{
  "n_head": 8,
  "head_dim": 32,
  "activation": "swiglu",
  "norm": "rmsnorm",
  "tie_embeddings": false,
  "init": "trunc",
  "init_std_qkv": 0.0297,
  "init_std_up": 0.0297,
  "decay_shape": "pow",
  "dataset": "wikipedia_en"
}
MLP neurons of a small language model. Each row is named by its layer, matrix (gate and up: input weights) and neuron, and shows model dimensions 128-255. Each number is 200 + 20 x the weight over its row's rms, rounded and kept within 0 to 999. A neuron's up and down rows have the sign that makes its largest values positive.
After each neuron's rows, "fires on" lists the tokens most often at its 100 highest values on Wikipedia text that the model never trained on. A number after a token or word is its count.

L3.gate302,185,219,195,188,188,166,205,177,197,187,229,249,212,210,192,216,175,167,229,198,187,207,202,224,211,193,210,167,225,195,211,212,171,169,192,217,211,253,181,199,211,248,202,228,176,195,197,227,212,214,198,238,166,202,192,202,196,218,212,185,173,174,214,181,211,234,212,178,190,212,196,192,156,201,181,212,209,202,186,195,203,188,201,192,199,201,202,218,211,192,223,196,186,232,219,172,228,195,203,209,178,183,181,202,206,242,182,196,171,228,180,206,178,214,209,177,209,201,201,219,210,186,216,202,232,207,181,199
L3.up302,188,201,217,176,205,223,207,183,172,156,187,246,205,214,167,218,214,214,219,199,179,171,202,208,184,192,210,183,240,233,189,208,195,186,232,227,203,203,171,183,218,204,203,249,205,186,195,193,203,199,175,211,185,205,181,205,196,205,175,202,203,219,176,182,172,242,188,204,199,196,197,223,193,218,202,195,216,172,184,210,230,206,184,206,207,205,194,164,199,190,214,230,195,218,209,183,171,173,166,212,199,188,168,177,187,179,181,197,210,193,189,192,221,204,199,178,190,197,183,178,204,174,214,201,212,195,188,223
fires on: "n" 57, "er" 11, "l" 9, "ed" 7, "ver" 5, "en" 4

L10.gate150,198,203,203,202,193,215,228,220,187,231,201,173,160,210,204,166,202,197,217,200,200,215,200,207,147,170,186,162,182,231,184,209,170,196,201,198,189,173,220,211,192,210,166,236,218,198,192,186,196,201,193,227,207,228,214,219,231,192,167,175,139,180,193,193,182,210,197,229,214,214,178,221,152,208,230,197,238,197,170,239,179,180,161,217,198,216,182,219,146,207,198,177,213,180,186,218,194,226,203,209,235,203,235,215,183,190,188,190,236,204,196,209,195,195,226,200,226,229,204,218,207,179,168,205,210,213,225,223
L10.up150,212,208,202,228,166,210,191,204,215,205,224,195,195,226,232,197,242,197,190,193,191,192,201,176,201,191,193,193,191,214,175,202,221,209,183,210,198,156,222,204,171,218,201,198,207,189,209,211,192,188,246,203,182,180,205,152,190,180,175,203,188,193,181,187,231,185,174,185,171,195,176,183,186,182,193,211,220,173,214,181,196,209,242,209,194,151,183,196,206,194,189,174,205,221,225,203,179,188,184,197,215,159,176,165,206,212,204,183,195,218,220,190,213,199,236,220,202,204,233,181,186,206,195,181,225,202,223,224
fires on: "ed" 26, " |" 17, ";" 8, ":" 8, " |\n" 6, " " 4

L3.gate113,230,187,217,206,170,183,216,209,214,198,182,169,188,199,210,221,196,185,239,211,197,211,179,190,184,211,196,220,221,208,224,199,262,206,208,223,179,229,212,203,212,210,192,187,222,207,242,180,181,223,181,198,199,212,212,211,189,215,192,222,197,176,178,221,230,174,226,179,175,215,170,171,177,178,171,218,204,208,144,205,204,217,223,196,219,200,188,214,185,223,184,176,176,221,190,202,219,173,186,198,220,219,188,200,209,223,205,217,183,211,229,181,213,209,207,177,221,211,202,189,178,162,221,215,216,176,192,219
L3.up113,208,192,197,219,218,171,223,215,193,213,189,182,198,219,194,210,185,184,227,204,209,189,215,200,208,192,168,221,207,162,200,240,210,199,193,218,195,179,170,219,191,220,226,195,206,211,211,193,169,209,220,185,187,250,230,230,182,227,227,202,190,188,183,187,187,212,204,196,186,211,145,222,231,184,202,200,187,220,161,202,213,180,187,195,211,193,189,259,199,212,194,169,189,209,217,202,231,175,192,214,205,201,205,171,233,223,199,165,217,193,187,223,190,207,196,216,231,201,196,189,191,205,208,188,199,164,151,192
fires on: "re" 36, "an" 19, "le" 17, "ard" 15, "ian" 10

L6.gate286,184,217,207,197,212,215,199,224,198,217,162,220,214,180,210,215,203,163,175,211,203,201,203,202,224,198,255,199,195,220,206,183,158,232,182,171,191,223,185,207,213,206,205,204,215,217,227,200,181,232,188,171,198,214,204,216,190,196,201,236,210,198,201,185,188,196,200,223,157,195,201,180,220,175,191,208,207,173,192,184,179,187,211,160,239,160,176,196,229,187,231,236,202,238,210,188,226,166,213,212,187,163,200,192,225,217,173,179,200,192,215,192,217,221,191,189,197,180,185,209,200,188,206,210,202,173,174,176
L6.up286,162,196,238,166,249,233,233,241,185,196,184,197,180,212,186,210,199,183,171,207,211,238,199,221,217,195,212,182,200,187,210,224,228,202,184,216,227,224,180,256,206,212,227,213,203,184,164,188,209,210,178,203,180,201,153,242,167,203,177,206,214,201,206,205,200,198,199,190,207,166,185,213,205,202,209,205,190,200,193,196,227,200,193,180,203,226,194,231,210,204,212,200,190,191,173,200,237,210,229,193,184,192,179,166,212,248,241,188,208,204,209,203,233,222,234,228,193,192,179,194,205,198,189,222,189,201,184,216
fires on: ":" 100

L10.gate460,210,198,183,175,172,193,167,170,222,208,190,212,202,228,229,171,199,196,225,239,214,200,193,217,206,211,226,186,205,199,139,172,178,192,169,198,224,185,216,208,222,207,215,229,191,249,192,190,181,167,217,236,184,244,223,196,182,181,182,181,164,214,225,209,198,211,192,198,206,196,208,178,202,251,177,207,150,187,191,196,193,241,208,186,188,220,189,170,252,187,174,229,216,227,194,213,217,199,208,225,218,209,164,150,218,219,164,200,200,197,214,194,192,204,216,199,167,175,221,206,190,216,179,235,156,193,221,165
L10.up460,185,163,207,218,204,210,210,188,177,191,252,222,150,218,180,173,180,192,172,215,180,207,219,239,196,217,182,193,193,196,195,183,167,229,189,191,180,168,192,200,225,210,186,222,213,195,188,191,226,201,196,192,193,201,174,219,190,218,196,204,177,216,203,177,218,232,187,215,190,193,172,173,189,184,229,178,189,239,201,188,194,185,184,191,216,202,196,237,219,195,182,197,217,195,228,185,252,196,190,215,182,195,178,207,196,214,200,202,214,199,181,220,214,193,213,202,191,203,203,166,196,197,216,215,196,198,179,230
fires on: "," 20, "up" 12, "im" 12, "m" 10, "p" 7, "ut" 5

L8.gate409,236,223,197,231,214,209,193,197,198,186,216,204,174,223,180,193,191,188,203,143,202,226,204,172,223,184,198,222,197,222,191,229,192,201,160,173,215,195,208,232,213,207,221,224,198,200,210,185,213,196,211,228,231,194,218,193,180,189,183,161,216,175,196,218,201,205,175,210,212,169,197,177,200,223,177,214,166,237,171,190,215,206,181,187,184,252,219,187,199,175,194,225,196,201,203,243,225,203,190,207,207,197,194,208,195,224,171,209,210,179,212,189,194,181,209,210,206,218,212,173,177,178,198,220,200,216,214,187
L8.up409,211,222,220,225,207,212,162,217,187,209,204,220,185,178,163,158,171,206,206,202,164,228,213,184,189,219,198,220,202,213,188,189,175,215,184,215,231,206,199,194,168,236,204,204,216,178,213,183,192,185,192,185,201,192,193,209,213,189,155,226,198,220,193,211,213,219,194,207,211,214,182,219,182,194,196,197,157,192,225,221,192,177,211,198,206,190,203,205,185,202,198,203,213,251,212,240,256,182,172,217,239,191,232,212,172,203,181,155,223,203,168,181,253,201,196,183,183,186,218,214,193,218,211,200,191,199,190,218
fires on: " M" 32, " m" 28, "is" 15, "m" 5, "b" 5, "im" 4

L3.gate444,185,176,254,185,218,208,243,196,188,186,222,209,218,157,206,202,158,177,200,169,193,215,202,192,209,194,183,198,178,244,190,188,224,197,195,214,179,166,218,178,179,214,223,221,225,184,190,202,203,193,253,197,205,170,188,208,212,194,191,211,183,172,200,192,215,195,215,200,201,207,214,189,196,175,165,251,192,211,221,162,193,185,197,164,229,193,207,200,207,215,244,205,180,164,175,213,184,221,168,176,195,216,201,180,210,169,243,223,210,187,232,233,210,186,211,208,212,182,171,189,210,209,204,199,194,211,224,163
L3.up444,173,171,166,216,243,196,240,176,208,216,225,205,211,211,197,188,174,196,224,202,185,212,213,209,197,215,178,215,186,230,223,209,214,208,192,184,174,176,177,176,175,186,210,224,204,174,185,210,194,188,209,203,211,172,214,195,204,210,228,200,182,184,169,212,209,192,223,186,211,203,209,195,156,179,197,198,189,230,188,185,196,188,193,231,225,202,210,185,171,188,220,172,184,182,224,180,206,208,188,176,185,215,200,180,191,197,222,241,229,223,212,176,179,197,221,211,232,196,158,191,195,179,214,210,198,190,247,176
fires on: "or" 60, "o" 21, ";" 10, "x" 5

L2.gate695,216,197,156,219,214,174,211,223,202,182,198,198,208,204,195,199,172,188,201,194,183,216,201,217,216,195,189,181,184,180,223,195,216,227,211,195,225,196,194,200,201,196,163,232,215,258,202,206,206,218,191,213,188,177,194,217,234,181,193,197,204,235,227,176,219,206,204,205,220,186,201,196,201,197,208,172,233,214,205,195,194,205,168,193,176,193,214,209,206,211,200,233,202,203,187,181,184,204,190,217,175,239,180,170,211,194,175,197,217,202,232,203,171,201,203,199,183,197,215,198,234,184,167,167,193,204,208,193
L2.up695,225,209,159,210,195,223,209,207,225,186,214,193,207,218,203,221,180,203,239,187,193,219,212,224,207,181,170,184,198,184,234,165,194,237,191,190,212,217,187,202,199,191,197,243,216,204,198,185,187,229,155,230,173,172,207,214,209,159,166,193,193,226,176,188,238,211,193,181,209,225,206,210,195,195,177,163,217,217,193,196,191,167,225,186,169,221,203,235,193,205,211,223,161,189,199,193,196,240,176,189,169,218,178,208,208,207,209,208,227,203,207,192,191,215,192,214,168,206,198,213,220,213,204,185,208,202,215,184
fires on: "ld" 76, "ts" 24

L8.gate673,188,226,200,181,180,179,208,208,224,226,182,221,224,220,228,162,223,219,201,195,220,204,204,186,246,214,225,191,215,146,169,198,189,223,194,173,185,221,211,203,175,215,244,186,173,215,147,188,216,156,217,198,175,211,214,179,214,196,195,223,213,205,198,200,195,214,204,193,199,204,217,203,214,189,196,214,133,176,180,206,178,182,196,198,189,193,200,206,208,189,151,183,184,218,179,183,163,230,186,209,228,206,220,200,202,216,203,229,200,193,221,191,174,186,219,152,212,231,198,184,207,167,221,170,181,193,242,166
L8.up673,195,215,206,196,199,205,241,205,195,199,180,224,196,194,192,232,232,197,202,201,198,202,201,226,210,233,195,195,211,150,200,219,191,224,220,196,209,204,206,193,182,193,228,180,205,158,190,195,168,218,212,181,184,178,194,221,214,175,225,156,194,233,182,202,201,225,188,194,187,253,218,196,211,185,215,197,229,219,189,187,160,202,211,208,224,184,211,223,179,198,182,240,202,207,208,206,234,208,198,246,181,205,200,212,175,216,213,197,207,142,189,192,188,157,209,208,182,207,206,173,208,160,223,201,202,185,194,179
fires on: "ct" 37, "il" 13, "as" 10, "us" 9

L10.gate404,205,186,205,190,198,203,172,177,206,230,184,193,221,186,201,217,208,208,161,209,175,204,169,184,179,207,196,196,201,211,171,168,186,192,183,179,154,195,202,205,188,225,240,202,235,215,216,185,189,202,237,205,196,196,213,185,213,165,215,220,203,161,225,206,207,179,217,207,225,205,194,160,199,236,208,189,219,181,218,220,180,188,180,185,207,201,207,202,198,229,196,209,217,231,210,216,207,202,191,181,228,208,186,233,246,204,165,190,162,184,205,200,154,216,201,220,186,238,199,250,250,238,196,220,194,175,203,174
L10.up404,190,228,212,189,178,221,233,192,204,152,214,179,200,204,217,215,200,195,206,217,213,207,178,187,187,215,207,182,185,188,221,187,225,176,222,212,205,210,182,195,213,196,178,193,214,204,226,193,217,166,205,215,213,159,157,208,216,240,213,171,190,210,222,184,232,169,207,213,208,220,200,166,185,188,223,254,190,193,221,161,184,197,184,170,179,225,210,202,191,203,197,180,197,198,195,178,217,195,192,189,172,197,189,191,226,174,204,197,222,253,210,180,163,180,199,230,225,220,181,203,233,177,202,218,245,215,216,171
fires on: "r" 74, "ad" 7, "o" 5, "ar" 4, "or" 4

L2.gate670,214,214,189,209,199,182,212,216,200,238,173,211,172,187,181,232,217,189,193,192,195,229,212,221,189,183,225,215,226,202,191,203,225,209,192,210,223,223,195,222,181,202,209,261,204,225,197,203,198,222,192,190,184,181,204,211,212,223,199,218,220,163,202,213,190,221,184,158,193,195,185,203,204,190,212,190,200,173,145,202,168,206,206,203,193,219,183,202,174,190,195,194,205,194,180,189,242,218,234,221,164,199,217,207,205,254,177,225,191,189,231,218,215,185,180,201,209,175,172,201,193,194,201,203,167,199,185,149
L2.up670,192,230,207,198,199,169,247,201,195,224,175,232,183,164,197,187,188,202,185,172,167,205,200,179,229,192,222,211,202,171,179,199,183,182,232,215,199,248,223,205,189,217,199,231,220,231,203,218,224,227,199,195,207,200,199,198,203,205,207,207,199,143,202,224,202,191,182,163,183,208,164,186,229,214,212,234,213,193,184,201,173,176,214,209,191,201,210,200,188,149,215,185,193,190,189,181,232,185,184,185,188,218,223,198,204,220,208,197,195,175,227,222,205,179,204,161,189,188,181,210,238,240,187,206,185,203,182,141
fires on: ":" 100

L3.gate376,216,215,187,188,169,178,213,206,198,184,242,204,203,198,180,178,207,212,205,233,172,188,222,184,166,221,197,213,165,205,182,159,196,224,149,196,211,218,221,192,195,277,209,208,195,238,202,177,182,182,229,211,200,191,197,223,212,197,188,202,197,166,172,219,164,235,208,201,173,223,206,195,201,205,177,223,171,178,216,187,149,194,203,197,187,215,202,188,172,195,171,218,192,210,199,218,199,215,191,180,207,183,194,191,222,196,207,195,167,201,213,239,163,229,197,176,193,206,218,191,215,200,189,198,200,194,180,188
L3.up376,190,207,195,193,211,190,196,206,205,208,236,212,204,181,191,200,220,197,224,208,199,223,217,169,218,205,204,214,230,173,237,219,225,165,224,202,165,166,203,183,185,201,199,212,234,158,188,177,160,200,211,198,197,184,184,195,172,208,181,222,188,188,196,197,205,191,242,226,200,220,209,205,185,168,236,214,178,197,168,227,221,164,200,180,194,199,205,184,181,207,164,219,195,186,198,157,238,188,227,180,189,200,206,201,213,207,229,203,216,162,214,195,169,153,213,200,198,195,163,196,237,199,200,178,181,227,252,185
fires on: "o" 73, "us" 15

L6.gate454,164,229,214,166,191,183,205,202,159,197,180,204,163,197,217,235,207,222,186,205,200,191,204,225,230,222,198,171,205,198,181,185,220,198,216,186,198,184,220,187,235,213,205,186,207,217,195,233,175,180,214,199,201,162,203,176,202,203,179,197,197,205,206,206,199,183,208,206,216,207,224,219,205,196,213,200,190,188,219,174,194,190,154,228,199,201,206,183,229,228,211,235,191,206,231,227,246,198,232,200,242,210,165,213,214,221,238,213,194,204,203,191,179,178,248,199,212,201,155,176,189,175,206,189,229,180,240,190
L6.up454,199,196,173,226,220,177,212,191,193,210,215,195,205,182,183,239,201,223,203,140,197,211,192,177,214,246,186,187,191,179,224,216,231,220,181,181,248,222,210,191,202,178,197,206,180,218,231,217,174,245,196,181,224,198,205,191,208,205,232,207,180,205,203,175,192,206,188,193,218,202,224,155,217,178,195,201,207,240,194,198,180,187,194,200,201,229,193,213,227,199,222,214,189,204,198,214,198,215,248,195,188,263,238,190,234,229,192,192,204,204,232,220,223,190,220,173,193,201,188,195,204,182,154,163,171,209,196,225
fires on: " the" 18, "re" 17, "he" 13, " The" 13, "e" 8, "The" 7

L3.gate260,210,196,199,202,183,177,205,166,210,181,201,204,187,197,209,193,229,195,184,210,181,197,204,225,250,190,198,170,198,206,172,203,202,193,230,191,197,232,202,226,235,196,199,193,151,204,210,225,192,175,210,203,209,191,229,219,228,193,204,178,186,171,203,221,166,224,205,210,176,210,192,202,213,212,214,186,191,199,170,222,232,202,216,223,209,234,182,198,191,202,238,199,188,228,204,182,170,171,214,192,178,223,223,202,226,201,245,221,200,198,198,199,208,197,183,186,207,201,199,229,204,179,184,180,218,207,235,187
L3.up260,166,202,204,202,183,177,215,177,207,164,191,205,190,203,219,208,198,217,211,206,208,152,202,200,193,216,211,174,220,195,189,218,200,198,238,225,186,209,179,220,202,184,204,232,169,176,212,230,205,208,187,207,230,182,209,166,198,204,212,211,199,182,216,167,187,189,202,174,179,205,197,204,222,195,236,187,184,206,183,217,231,219,195,194,218,215,190,203,194,199,242,203,196,229,224,214,196,203,206,195,166,205,200,181,175,196,250,224,190,200,211,206,225,199,184,191,218,227,188,251,186,187,214,197,213,156,208,229
fires on: " for" 44, "or" 33, "ed" 14, "en" 7

L2.gate214,217,231,197,208,196,194,189,194,228,199,176,169,199,168,192,193,165,209,233,199,194,199,196,222,196,176,235,183,193,216,184,178,238,176,170,217,195,199,175,219,225,208,215,212,164,198,199,215,217,216,212,229,172,202,232,169,207,188,197,202,190,226,264,212,193,199,216,223,223,203,234,167,204,235,199,177,190,199,230,228,225,214,217,206,191,214,211,205,229,186,200,182,178,215,202,222,163,200,193,198,205,208,202,208,205,229,158,196,207,197,236,204,211,202,175,182,183,192,182,224,191,175,200,203,196,200,216,198
L2.up214,183,187,192,196,195,206,178,180,250,207,215,217,212,210,209,211,197,160,216,218,187,200,190,187,186,181,154,186,186,185,207,167,213,229,193,179,226,185,193,227,192,180,228,195,229,204,184,219,183,227,179,246,170,195,238,233,210,202,196,182,220,142,198,216,190,204,202,175,243,202,199,217,201,186,172,220,215,230,187,219,165,167,210,212,169,202,186,196,203,181,217,195,192,200,184,189,243,182,169,218,189,211,224,178,208,243,234,182,196,195,184,204,201,192,230,207,195,203,186,196,179,221,175,199,230,178,229,203
fires on: "ot" 47, "ld" 37, "ts" 11

L3.gate160,189,189,219,193,224,174,179,225,199,234,211,216,196,188,231,221,226,172,152,206,189,189,191,207,179,202,190,208,190,162,195,229,255,225,174,165,179,206,175,234,225,226,228,216,216,195,189,199,225,202,163,168,178,171,212,194,209,216,202,242,196,188,182,167,185,211,203,224,190,212,192,196,217,170,203,184,200,190,144,212,218,211,189,206,184,234,212,198,188,231,214,224,227,190,192,179,254,180,190,200,183,180,187,210,223,229,197,179,202,214,239,178,228,225,225,208,222,213,136,234,199,183,208,202,158,217,182,188
L3.up160,208,171,177,186,220,196,153,229,209,234,195,223,205,208,238,214,223,189,200,234,171,198,195,200,204,183,220,234,200,180,184,207,226,232,185,216,173,209,167,232,218,218,206,195,226,170,214,195,242,213,178,192,179,200,206,194,215,203,207,248,234,209,184,166,189,182,182,212,179,214,193,213,207,212,207,172,200,208,194,194,198,179,208,195,201,204,204,197,206,179,198,248,178,206,211,197,198,175,181,184,182,190,182,173,197,208,218,167,210,156,227,212,220,178,204,206,208,209,167,209,175,217,183,194,198,218,208,192
fires on: ":" 67, " on" 33

L6.gate153,185,194,216,228,191,192,216,245,249,219,203,173,194,186,186,209,183,167,198,196,223,191,204,214,228,209,204,220,190,179,203,215,171,192,196,210,215,230,172,186,213,221,200,177,190,214,191,176,218,224,204,218,201,191,179,194,210,181,204,211,182,169,226,184,214,207,224,201,203,219,183,185,215,173,190,223,226,193,223,200,217,172,218,183,182,213,206,206,220,196,205,206,207,167,223,221,171,207,187,181,163,221,215,231,206,210,223,208,163,241,179,234,207,174,187,194,194,196,210,206,199,176,200,222,222,202,213,158
L6.up153,184,229,199,195,213,200,228,207,206,227,227,205,204,223,229,215,181,165,202,202,192,177,163,223,202,199,236,186,177,194,181,209,175,184,178,208,222,194,177,214,163,202,197,186,191,218,212,194,223,208,238,180,216,222,165,152,201,222,234,202,199,158,227,198,181,191,171,175,200,183,248,233,201,224,190,200,192,161,207,212,211,210,213,203,207,187,203,200,226,207,178,175,227,185,201,214,165,184,177,185,175,231,223,195,192,219,216,202,213,223,196,213,198,181,218,192,188,187,201,201,219,185,201,179,196,172,232,214
fires on: "en" 27, "y" 9, "k" 9, "e" 6, "us" 6, "em" 6

L5.gate334,221,206,159,185,206,190,223,195,226,145,222,201,182,186,171,224,172,199,216,195,170,187,201,156,215,232,192,222,169,204,223,220,205,182,207,177,209,218,212,186,217,186,159,184,218,216,224,196,211,206,191,204,171,211,168,230,199,196,177,223,187,183,199,193,216,193,193,205,202,191,148,224,200,185,189,179,222,223,159,167,186,212,208,210,200,187,157,174,202,205,201,236,228,204,199,203,223,210,198,198,208,198,195,230,220,217,166,181,189,181,224,226,226,230,236,215,203,185,223,216,224,200,195,190,226,192,195,208
L5.up334,186,196,163,197,221,188,202,160,185,212,212,196,189,175,224,221,206,183,202,155,218,213,182,177,213,197,202,205,155,171,244,201,206,220,205,176,192,240,216,208,209,209,182,199,198,177,225,251,236,204,176,188,190,200,184,215,233,196,203,177,192,147,219,194,217,191,240,214,234,188,199,213,218,186,176,205,173,182,197,191,192,154,208,209,202,172,186,213,217,191,191,200,235,201,221,204,194,229,176,195,212,214,176,199,214,191,169,188,192,184,163,221,233,223,195,185,218,188,187,220,201,193,185,189,204,178,183,191
fires on: "ow" 20, "e" 19, "at" 17, "f" 10, "er" 6, "ly" 6

L3.gate227,223,154,221,152,198,187,208,229,221,212,174,165,179,176,217,249,192,216,237,208,252,199,183,189,218,209,200,187,180,132,222,210,207,164,195,188,181,244,211,171,230,208,162,204,190,194,196,193,221,224,204,197,238,219,181,240,170,218,214,199,176,193,227,195,198,224,212,179,148,212,172,193,240,205,234,201,195,171,198,175,175,192,193,218,184,196,183,216,218,195,179,205,140,215,226,229,187,147,216,196,214,209,231,192,211,195,195,233,202,206,182,221,189,208,195,221,198,203,187,188,180,199,194,206,175,187,186,153
L3.up227,208,197,162,178,225,199,197,228,219,213,220,171,195,230,213,231,184,176,210,234,208,202,251,149,210,194,240,195,196,189,218,204,236,215,218,182,217,163,194,207,212,170,175,249,169,222,203,222,201,201,216,207,180,214,219,185,178,216,204,180,199,155,224,171,185,176,217,208,180,213,188,171,207,217,189,181,204,209,219,225,199,234,196,245,180,197,151,194,162,183,178,211,176,159,210,226,245,192,203,194,203,206,226,193,203,207,212,158,180,201,202,225,185,191,197,216,215,192,164,210,221,179,194,188,186,201,206,189
fires on: "an" 34, "ain" 32, "re" 20, "ot" 8, "et" 4

L8.gate581,191,168,189,230,155,177,196,212,222,176,195,184,163,212,180,201,239,209,189,205,186,188,206,222,207,220,192,228,168,186,207,197,168,204,204,204,221,188,208,218,201,198,181,219,163,191,177,204,210,199,204,205,203,227,175,247,218,236,205,184,199,193,199,212,179,235,186,208,173,190,185,206,192,227,227,202,208,210,192,206,174,208,193,168,200,220,193,180,163,172,205,215,194,192,183,166,217,179,214,242,225,198,217,206,170,210,225,203,187,225,187,210,209,202,190,221,148,176,231,239,227,213,196,195,210,203,186,224
L8.up581,214,219,176,223,210,204,185,226,193,190,174,213,177,189,202,210,241,178,206,166,165,192,203,195,211,160,212,197,195,248,218,203,204,186,198,204,157,229,214,167,198,233,182,216,171,212,222,196,195,205,192,204,184,213,216,188,217,188,186,216,172,176,235,216,205,224,182,167,170,232,195,189,194,188,201,199,222,194,224,195,194,197,218,183,211,208,182,172,169,215,217,175,199,212,232,201,239,197,180,186,215,174,222,202,231,217,203,190,204,222,202,221,173,195,214,180,162,168,205,165,198,189,178,191,203,188,224,229
fires on: "e" 13, "ing" 12, "on" 11, "ig" 8, "om" 7

L2.gate595,227,242,201,196,191,187,177,181,173,203,180,206,179,173,176,170,263,181,235,189,201,203,206,202,212,194,196,147,216,185,192,198,201,203,162,214,202,191,190,172,200,210,182,201,215,181,206,203,194,231,217,229,196,200,222,196,222,220,196,205,220,164,204,213,211,214,173,191,197,189,251,159,158,236,189,189,170,186,215,196,175,196,218,183,202,204,232,210,218,225,181,197,194,220,211,205,182,208,191,162,195,185,195,181,204,199,189,217,175,186,216,208,219,178,180,213,202,200,187,190,207,166,196,205,217,194,195,210
L2.up595,215,227,187,227,179,188,201,179,218,204,196,186,197,184,184,190,262,195,216,183,174,177,192,217,211,174,204,137,207,183,223,193,233,250,179,212,183,184,207,205,216,207,218,194,205,212,188,204,199,223,226,239,218,194,215,190,220,207,180,189,198,156,219,220,213,208,188,206,200,202,203,177,156,248,181,195,192,212,182,190,210,216,184,201,176,195,234,209,231,200,215,165,202,190,202,205,209,198,166,189,199,202,207,169,197,189,193,236,184,210,227,218,204,140,214,218,194,193,206,191,191,166,188,203,196,185,224,208
fires on: "ot" 43, "od" 33, "ad" 15, "ast" 5, "d" 4

L5.gate531,230,200,181,160,243,223,191,202,209,176,156,190,184,201,190,216,200,227,210,198,220,189,213,182,207,224,164,191,221,164,212,190,212,183,222,153,176,247,203,179,206,169,186,201,202,205,200,204,187,199,204,197,172,173,176,231,191,170,197,195,242,206,215,206,228,180,214,206,229,174,219,199,194,225,197,190,163,209,185,178,157,190,195,217,198,183,205,198,182,208,181,201,204,198,198,187,201,210,233,209,227,171,250,231,234,203,199,230,204,212,211,154,187,251,191,195,177,193,207,243,236,213,174,223,210,207,194,197
L5.up531,198,189,212,186,256,206,189,208,156,214,213,234,214,209,219,223,168,194,200,185,187,210,186,194,187,200,222,161,159,209,216,190,181,239,236,229,218,204,202,223,164,212,202,150,165,218,198,224,205,189,201,205,189,170,186,196,216,220,205,194,199,203,208,195,175,191,204,208,181,204,236,183,230,174,189,230,196,225,175,193,196,194,179,197,223,216,171,210,163,231,201,206,188,189,186,195,220,214,213,184,201,208,200,204,204,197,201,182,200,217,173,216,225,228,193,191,145,219,202,194,203,203,169,214,203,192,180,231
fires on: "er" 27, "f" 17, "ing" 11, "end" 10, "o" 8, "en" 7

L6.gate683,209,198,232,240,169,210,178,194,175,198,224,222,228,236,217,197,189,189,190,198,171,221,189,199,208,208,176,193,201,184,194,209,193,152,179,225,217,210,182,199,189,200,203,189,174,207,210,164,203,221,179,196,163,239,215,190,193,198,183,222,198,230,174,195,202,214,191,193,190,198,219,207,177,205,250,218,222,196,196,190,174,214,184,193,202,190,200,214,218,222,222,175,194,163,177,210,224,209,204,214,229,158,211,214,201,247,221,203,184,188,199,179,203,174,209,204,189,216,224,167,217,190,210,237,212,181,203,190
L6.up683,197,200,188,179,228,185,211,190,210,220,218,215,212,181,214,203,173,219,215,196,166,197,187,176,214,205,217,236,210,174,213,210,189,157,184,192,203,219,203,189,190,229,209,221,208,207,184,206,228,214,223,170,165,213,204,212,211,157,129,172,208,175,176,211,194,207,206,181,196,211,175,174,182,226,205,184,226,166,184,259,208,185,210,224,184,223,196,211,159,187,212,188,213,200,216,216,151,171,202,196,167,207,209,185,201,200,216,188,259,210,194,200,176,225,204,203,154,175,242,192,219,201,218,191,179,218,194,182
fires on: "e" 19, "%" 13, "av" 9, "ion" 8, "n" 7, "en" 7

L8.gate6,162,195,188,179,214,193,207,198,229,225,221,200,154,198,234,238,176,191,175,222,193,184,206,235,209,178,208,176,219,188,195,171,200,205,204,195,178,189,207,194,216,225,200,201,227,214,191,214,174,202,203,189,204,197,187,185,215,211,199,208,170,220,216,213,176,222,203,159,171,164,204,209,224,179,222,167,207,208,231,222,233,187,198,205,188,208,188,209,175,200,187,197,159,189,218,197,241,182,181,162,185,190,229,179,220,235,196,180,182,225,180,211,195,198,194,175,185,207,217,171,225,216,223,243,207,211,219,160
L8.up6,150,169,207,224,187,224,190,159,217,159,231,207,216,219,206,188,217,212,208,187,196,195,210,200,212,210,183,181,221,178,181,174,233,183,187,179,223,233,221,213,182,211,219,199,172,200,208,229,196,196,196,199,187,217,190,180,194,237,191,224,210,189,213,175,186,207,213,178,184,208,187,167,233,203,182,223,177,199,176,214,192,184,212,198,220,214,201,248,239,199,202,217,184,200,188,177,213,185,189,211,230,215,223,203,206,175,234,217,224,189,223,204,223,205,195,167,186,177,206,187,213,195,217,187,223,194,189,175
fires on: " N" 43, "en" 24, "he" 16

L6.gate170,164,214,189,188,210,182,219,213,223,219,185,204,198,184,207,194,167,182,192,232,200,204,185,193,255,189,212,227,208,192,237,210,175,183,230,182,227,219,190,207,178,246,186,209,199,212,180,189,210,206,197,196,170,202,190,177,202,198,181,226,194,204,221,169,183,195,206,220,162,205,181,185,197,194,210,193,198,207,179,176,190,184,208,172,184,207,199,205,167,233,214,187,174,202,226,200,218,217,180,184,218,207,177,188,217,193,204,172,187,191,166,250,190,184,198,202,211,191,212,197,220,171,171,213,198,197,230,207
L6.up170,165,219,193,186,178,193,225,171,205,214,184,172,208,191,190,185,197,201,199,198,216,216,238,161,240,169,230,197,206,191,229,242,191,181,195,181,231,213,209,200,179,216,198,218,209,180,220,188,209,215,204,197,226,195,196,189,225,196,200,161,207,210,217,167,194,185,194,193,203,250,220,188,210,234,207,229,233,184,213,192,199,189,202,147,187,215,212,180,184,173,200,177,209,193,192,225,191,218,193,190,222,182,202,193,244,207,188,198,193,205,221,208,220,227,218,205,184,182,207,213,232,199,190,238,212,198,241,227
fires on: "w" 25, "e" 20, "us" 16, "ro" 13, "ag" 4